From a checkpoint of a small transformer trained on Wikipedia: no biases in attention or MLP, 8375 steps.
MLP neurons of a small language model. Each row is named by its layer, matrix (gate and up: input weights) and neuron, and shows model dimensions 32-159. Each number is 500 + 25 x the weight over its row's rms, rounded and kept within 0 to 999. Numbers have three digits each. A neuron's up and down rows have the sign that makes its largest values positive.
Before each neuron's rows, "fires in" lists the words (lower case) most often at its 100 highest values on Wikipedia text that the model never trained on. A number after a token or word is its count.

fires in: "and" 61
L11.gate322:555490486464512503513467504480517517550545547503476458520493454534537530507457508496532484497478514478514480489497491498493528480508521505500529499494486535496490489528505520487517546490468527497466490510517531486512531549515530555514425505469527514471504538538453497453509493510497507487491501489481533460508461488521479498511495486443517527477517486485490494493492481494472474444492
L11.up322:535476496515484483513459493491490503482507538487501478494509504551509495472465528526475517499458475496503471505523482458489538497549514443521510484507507513539490470491483471467501456484467545502510555473509540490520502508519494489509467500477501499492475512536475484526544523465494452484499488518528497531486493509551509480477483539511471527484521534506493474476476453487520510444508

fires in: "they" 30, "and" 25
L12.gate313:466477522483534526574461517507456516517499502453494512535484489542500459497494495505497454539497499480512513460486520504512520504467509535446453473537506463484534491536493548449498504489461536482485549502510506524545457512519460482533487462517527539521521529506487512508508499519503516530493495492477538476455489479469509498477534496489513490497507520510497480496466453469496530468495
L12.up313:473495462524472552482504508465516485475478484514583418498545491518523498471521509513489547528517475502506500537476495496531457452516497519524523532513531479567515511495467459459491507489460513518476463482541514474504502495523464522526489495503510465467477486503514519518509519454507491491521529482507489468484513510467506496506516511544540500478452531535511510486478527488508507469464

fires in: "his" 23, "a" 14, "its" 13, "an" 9, "their" 7, "her" 5
L10.gate260:486499493489537488486469547557503503474464503473498476477532546495501539488501516479515497512485534483501461506525474499535482452514501533537492465500545548487529524496496530481552492525472500473488520462491518529530493538510535522505513542531496521482484519455494437474515528499451467486489520489511507499512442493513500539449521484503500508511533505518442511492507475502517487538460
L10.up260:509470516459515488483493533537542488494493560500482458472532537473475506486541503453501515467509500475465484553508494499515488515514474523531481508533534549509516507519493497480508454489536493460503521489500503522519486507492525473429533521531510535457465502521506462523475506481464491469519490525501443516529436516489548486488464497513479519489512491489486502501502474478493486520474

fires in: "that" 24, "one" 22, "who" 9, "he" 6, "they" 5
L11.gate264:523522530478501514476493532487478514492489493497494463565507509481520484469519519497484494484491463542454504456535516521508475542520535503518538527519518464512522522501503510476424536524488528458475558517487514523511484516458583501533479508531483498496485472473508486528538519533507509532537520505531521465514501504434489476500496496496468504445513488479481484489482492488475499498487
L11.up264:493491487488520458507519524464533513491436502477461499482542508495500545527516515496513467484433500540489504474448513490466472523507550498486508529477504530492522488483482487481482540521522514518487495497519453470485483480500491513493460531513502499456478472462506486547534517488497507528465486495535493494478521496451499506467497493495509434486494471484493463482526510508491499465447

fires in: "to" 12, "provide" 10, "despite" 9, "is" 8, "was" 6, "made" 6
L9.gate54:487517516501487517498552537492488504503554470495481505468493501523467516512480518460558539510504526558522461520502493499537496513463442472446546444506523505488476499561545490490523502496470503477506488488500489506455494501475505469504473507517482529513489478534475512505560524522493497480516566524520485486529494520511503486503517505457516522489533507505474537490514498518545524529475
L9.up54:506492469462489513490483502475477480521573496529489478519468465498462483535530533480553500555520529483529450505477470545523491481484515499500517490500498484503523490501482509469525516517529497487489492512503448528482511475535514501524510475531467514523482469517451493436501492524517521489540473543521516500528508519541510490509452488494512534497546451512540538480501516536494472505514

fires in: "power" 25, "use" 17, "impact" 6, "ministry" 5
L4.gate349:483523563475466496497527485520499512506487449508487514536547528508510514533502484489519484496475521484514509502501538536516536507530480470500505503479500482483488500503511484513466482441502497502525502518522496543523481475467500466468478515518495477515488501550464467481528515590482451512532488492495500502513480489485523480485450520530508520523466503515491480482530454506505472522525
L4.up349:506518536482528512508502518474478520494583477500479566484517488466517490510545489523487510467503495523485434526507476490543495515504489556487509520497506481487514517504489507463489466515488545487488501471460471512476495473478496513529515479505466513499526482468538497539494487465493512501529470477554503510544505495536479472493531478499473476490543465510492488533477504480541473451549

fires in: "there" 46, "one" 6, "their" 6, "therefore" 5
L5.gate437:493457446504556467505484511511498471485524527523504552513442498514501506510505494505494475519562531458496521505474479518524515488504497499528524489493498475513542518497495515513516504489493459480496492527489487478529504525528501506516495480531515502459526497508524463512480500474506489477523486524483489497492530435531492543474453482522558461461471494489496499512508448458534491485496
L5.up437:522533526508466527504527448518470506530493507517480517455507495470494537502584488445486509447530509484487472488517516518524481516486496497479519495511502518520524521489485466452468498529516517489472499565484490503536487482497509505498472512518525533504502519509568506481490504496500482483524514496531495513541505459535545502526471477516467511501459527485511506505468480537496480492522

fires in: "of" 47, "in" 12, "and" 11, "a" 6, "for" 6
L11.gate220:545504485504524464485492527502469493525477501520486480486486474508522477555486552458532498520532504456508483481521506478530499449469504540512468517470444510475478506510514460508492508511466467484513470505485544481537506493533490474524523497505483510492508454452472505463500481498469523474493561479474521510500489477515501528502550467449529440481497531481496539499509495491503497452511
L11.up220:464468506449510513534512496525532496498502484513493500475492488495496485469456478502522490501492502478480517533501549520524486479515519491485528503485527498526508506504530483452481523502466575483537495530528516489475509530533473485492466514554500526464535514509483523550490498493498510500473544484515509515489541548520513483512525466491502519528462507457487509489465464517495436553495

fires in: "of" 27, "the" 22, "to" 7
L9.gate279:450491488499482507500495535530464475512467500494503467486494496500514486490510525514486500531475512519537489492466482471503504495513522460524442427489480533501487539540472487486532467533450481474477461498481547478506508535522479498501491454507479491499505517481474546498509522513470507523526519489478460540524447452511456506495482507466502473528496467507497499484476526498520509478512
L9.up279:507512540514502488493494488519493483532486483485517481501464476503525551507507501468493500506465471452466473499463505522553514483458468520504466502478527467519468514514483496495480485487489521479499509534495490479529493491515498482473482497496479523491542464493463500432555489516446518460484525502449492491492499493479439528566499461489494502480481452490487488487463450474469482486504

fires in: "most" 25, "get" 9, "more" 6, "appears" 6, "becomes" 5
L6.gate157:591488491510496478499474474494530497520491497500492490506531541477493488513461497474473476496550474522450488489501519523549448511514498457488478495451522513492454526481541487500512537503502482454540511505491492462526504508466492495472571474494491487475523537452527490453492489508528495508502485511527517502498468512462502478456517499508478500483474519484487482486477506507539462527471
L6.up157:508478491443463514531468428499492501466478503482501536503536478535527520516505472459526454489503452533496494517497487497517488521507515501494447529485529533473478478492483504505494524465525494488503484559473540535493483484505503484478570475488525490511456505498523498499519493511506543487552469511477505511508488464466480461484516458514500518560528484505516471474457516532496489509469

fires in: "both" 16, "all" 10, "to" 9, "those" 7, "they" 6, "them" 4
L13.gate385:497520496475454543459478493427533492529498504474528509466493493502489490507544511498509490484494523545472548499462496506475449515474489528498508516495531508471528497489531487487512532500490483483520491481483501527475472517509516482480442465512494477513507481517481486492557476510511478524519527529483489503514523478457496519504519485471501491497539497466537497463456480473487484556470
L13.up385:509524511501505544492495499529500497520504470506505448540480492497522519532520503514468518557528470494529503512486502504520482556522482501487502513489505462493519516528556459461478498469549514512489547499510500456521480486532484510527474508489524518479502533502505500471539502444510491516524499511493466486494490490516490463520487489404487476484500490521556520472462492481521476513468

fires in: "an" 83
L13.gate370:501481510458470513502463515485467497487540522530508515482492478465485519502507493492493550516478515483502526488527466478497469489539485498512472476489493543509495554537484485504473516523475508509498538464498486485536493454524500470491512513502540463523489488493518500500457488478444530486477482465490472479496524505499509535497488499484507430520479489511444459516508418456464490497483
L13.up370:536512476498475508541476448516553497462507513508508517485523520450480480491485528504549468513494514492517486439511517490523492490456500517467495461530517517463547524520507515493472479509471483464476568454508504489521501540514497492518515551471491523521509516482476503542477525457472504529531527520510497507513531500471486515525506468522521518502503452475475472495486493500488487499484

fires in: "is" 71, "are" 20, "was" 6
L4.gate67:518494475529487541458492500478573456459564478496514511471491486479506465506470490491492483471502484552515479511484487503532502491503516448476490506501484482496507486469514472475507541510509490502476468507488489473494484450518500502471544528501476496472486499526486522488472491518458491487546494494509482509517545530481469501465509446484468510488524470520518509525494514523507522514503
L4.up67:474479505498482500464519464516519486499515463516493526504496422479512505558507508519521497532506539535463477554506488507533483507484511509488502476479465477513509491512516502532547505538532502527501475520510450471542481471512517517471515483470504498491491510504508520507483491508535481519520529491490477491524535481497491487491480482549499549487500453515545513522494503496519472514508

fires in: "of" 47, "are" 16, "was" 11, "is" 10, "were" 8, "areas" 5
L9.gate178:525544517454469494498490521478481504518492449488502521529499493467542475493508494490487469474500515517501497529503474534504489540505515474460443507450466488502500499527498470506522489527442507486504510430519484474553481493459504501513502461482496507469489518459519485501486508476503511538498500458504494533496475519484496440467509475508497473535524448500510534566464513502513492530486
L9.up178:488492484497509528508520473493536461524498490532482547517533498521485470512507500519512477475494476523533454502458521520526479482494474535493533496491539469471489476477510493509501513485488482508487500477475493481573482497505488434483550484471454536521501553486498501461485539504451476516525539463486464524493482461473518513485508479473521505541513511483512453498481501477507516508470

fires in: "an" 56, "analysis" 7, "antológica" 6
L10.gate9:517472525532485499469494526494518553502541545500482528502510459495505556450480520522523483520524478534520503458537481527528485507497488472527502470503515506490525538525489495493524543520550523509500517517492489473485501485533515499473495474532507477510501476526474470502491492461486528508485495506517485491502501550535460536531527509500529496498515468501475496488472471477497463463492
L10.up9:506508545475486500479512492507444536469515474496455539519481469503519506490536499541513467524465499511485530512502498504511502470490499460501512505530536497479510524508509520482533530512471484491459512503486507481486491476531506529504491519528532522505514517534484518531482493499457566515510470480520559510473476517483486523517493498499522478433492460557472503495491480463453471458487

fires in: "there" 45, "loan" 10, "therefore" 5, "latter" 5
L6.gate98:558527514520505522535470513497491482511544528523517525528472520481547495506478457548498481534509502474459511504499510489465479456492522469535519507497551530470467504467494475480551485480550503497521454499507499488565496514499516502500458481517502477467514492461496448499529501527530516499469501503521489467506499455463468460501486529460501516462480487501545528488483509501513457498527
L6.up98:503497531553503498536523459518525519499534514515497515485495554471527497500519493540483493495512505488484469530510521541507474457479533533462512549450504500446514502457476523526512503494484491522486494525532503471513496507514475528491483494512565520497445497459516517520503531518556472500506500500490518514478510489538492494496463517513558481435495469535508487485484495494489515550464

fires in: "a" 39, "made" 6, "considered" 4, "becomes" 4, "more" 4, "an" 4
L8.gate271:534540500504488538526493456472531471474517442452480522496527524535526463515515482486462509477542466473513487501543470471539482517507462491480533493543472488475479526500528499487513479534509503493477512450535466491489490518527481553482527537462534497527477534474495497489531482519525533470478489521499522537505524500483496490495462527521522499519500483486530513472467460498483489503489
L8.up271:483496509514491510520441485538520508465519482494532485463539482530494523503533499499527465512505522468501501485516473551530520479476509489529531472513488465527487506525514527486522500489480499504475491506491460508514543536524501480455549512480461466518543483464528497473512515482474497482492562493502488515500491501503515463464474515511459553525499483515513454472460519514460445516541

fires in: "for" 24, "on" 19, "to" 6, "of" 5, "once" 4
L13.gate243:483458505467446520497447487483464493508500491514485483479521496490517534482454540466490481539481486462549469496523532492502462525504503502460486483504457504543412522523515545528496526500487518534506500500504522467518453545495470473515477492461507499485492535513496535513488530509557502532521481530494506495492491495500495517501528503511498525526472500521432498470506522529527546486505
L13.up243:503491527478515496466538480489491483526510452499514507513462516498520508449493483511512556467485518464532467471497524500483508451449472496479496499519468496522473514492484513546529484525526485462520499505518536468547504490496498535500464501506461480535509475528506514477504508512490518500512475489473520490543455515527488528460541451535505516522427453470457542532480502473475555523493

fires in: "of" 20, "a" 12, "de" 8, "an" 7, "degree" 4
L10.gate288:530522528486468509486501474505460513499536533497489535493511471494527477471509495501515526510493496471515507502538511512508488508468552506496500552469515470510467522506470510481456550527505500470486473512449512437450466509488495475521463478566500529519529466486514494513497494473445512514470521491523542491462566519465495488490468527489491510514491460531499482507474498517517521475509
L10.up288:477522504542517493493560513522521482519498505528488518474522469492519469481509501523483468490467497522533504524568529474566495498485500518490492492461482513492465482520512514532497535528513526551487504467470434494516466487563556489517485503529478499467460492505490518494534516517442517507429501536507486551530525487483470511493527494482513490471498473500523484485505506497535513497529

fires in: "an" 80
L6.gate89:493510543524475460510481513482540495469496464521490529528529480481486533507519506469507497540490500513514470462506516506494532488476478538490473494471516503524475528482528518487528575438494541530496510499529535492525533502517486460505539513565496517516528473528487496517510511435483513486535538518536478502545487485514495555500513462517517458530478457451489495484507458471479474520512
L6.up89:545542508499497467486542497520528482475501463541483474504498493487519520469537479495509500481500511520522515515531497502528499483512482457513486502485491538522531480536505502461498468493466499487532507503535469527475463518556493544482503491523542518484529501457473491513510511455521533527483475507533543501488504474524556459501475524493509506464542470545447481469435493498503491439486

fires in: "of" 95
L10.gate20:514524485441524418542506516508521502528512503525474518529512495501544477481464464483495492496505518537495489492519512501473489475527493470476486538456527478464505539479553546467473533517485473513476506504515502485490483456510483499515520527501487494543480491480489487479546493481472551541517549480508503488490496503499512464493477469492509486531466483487453483536457516487487529519473
L10.up20:476540534528528532521521470489483475520505484484543503454505468519483479526533522475513538521525551486516477513493532525537517499521512476467516506505548511503480529485528504499488484465494515533537471483523478473506527487542481474496514468501517531466477492506510503479525489508449503530465520527509524532528460474493494509486521516527455461564486515508494504495536525476508539488493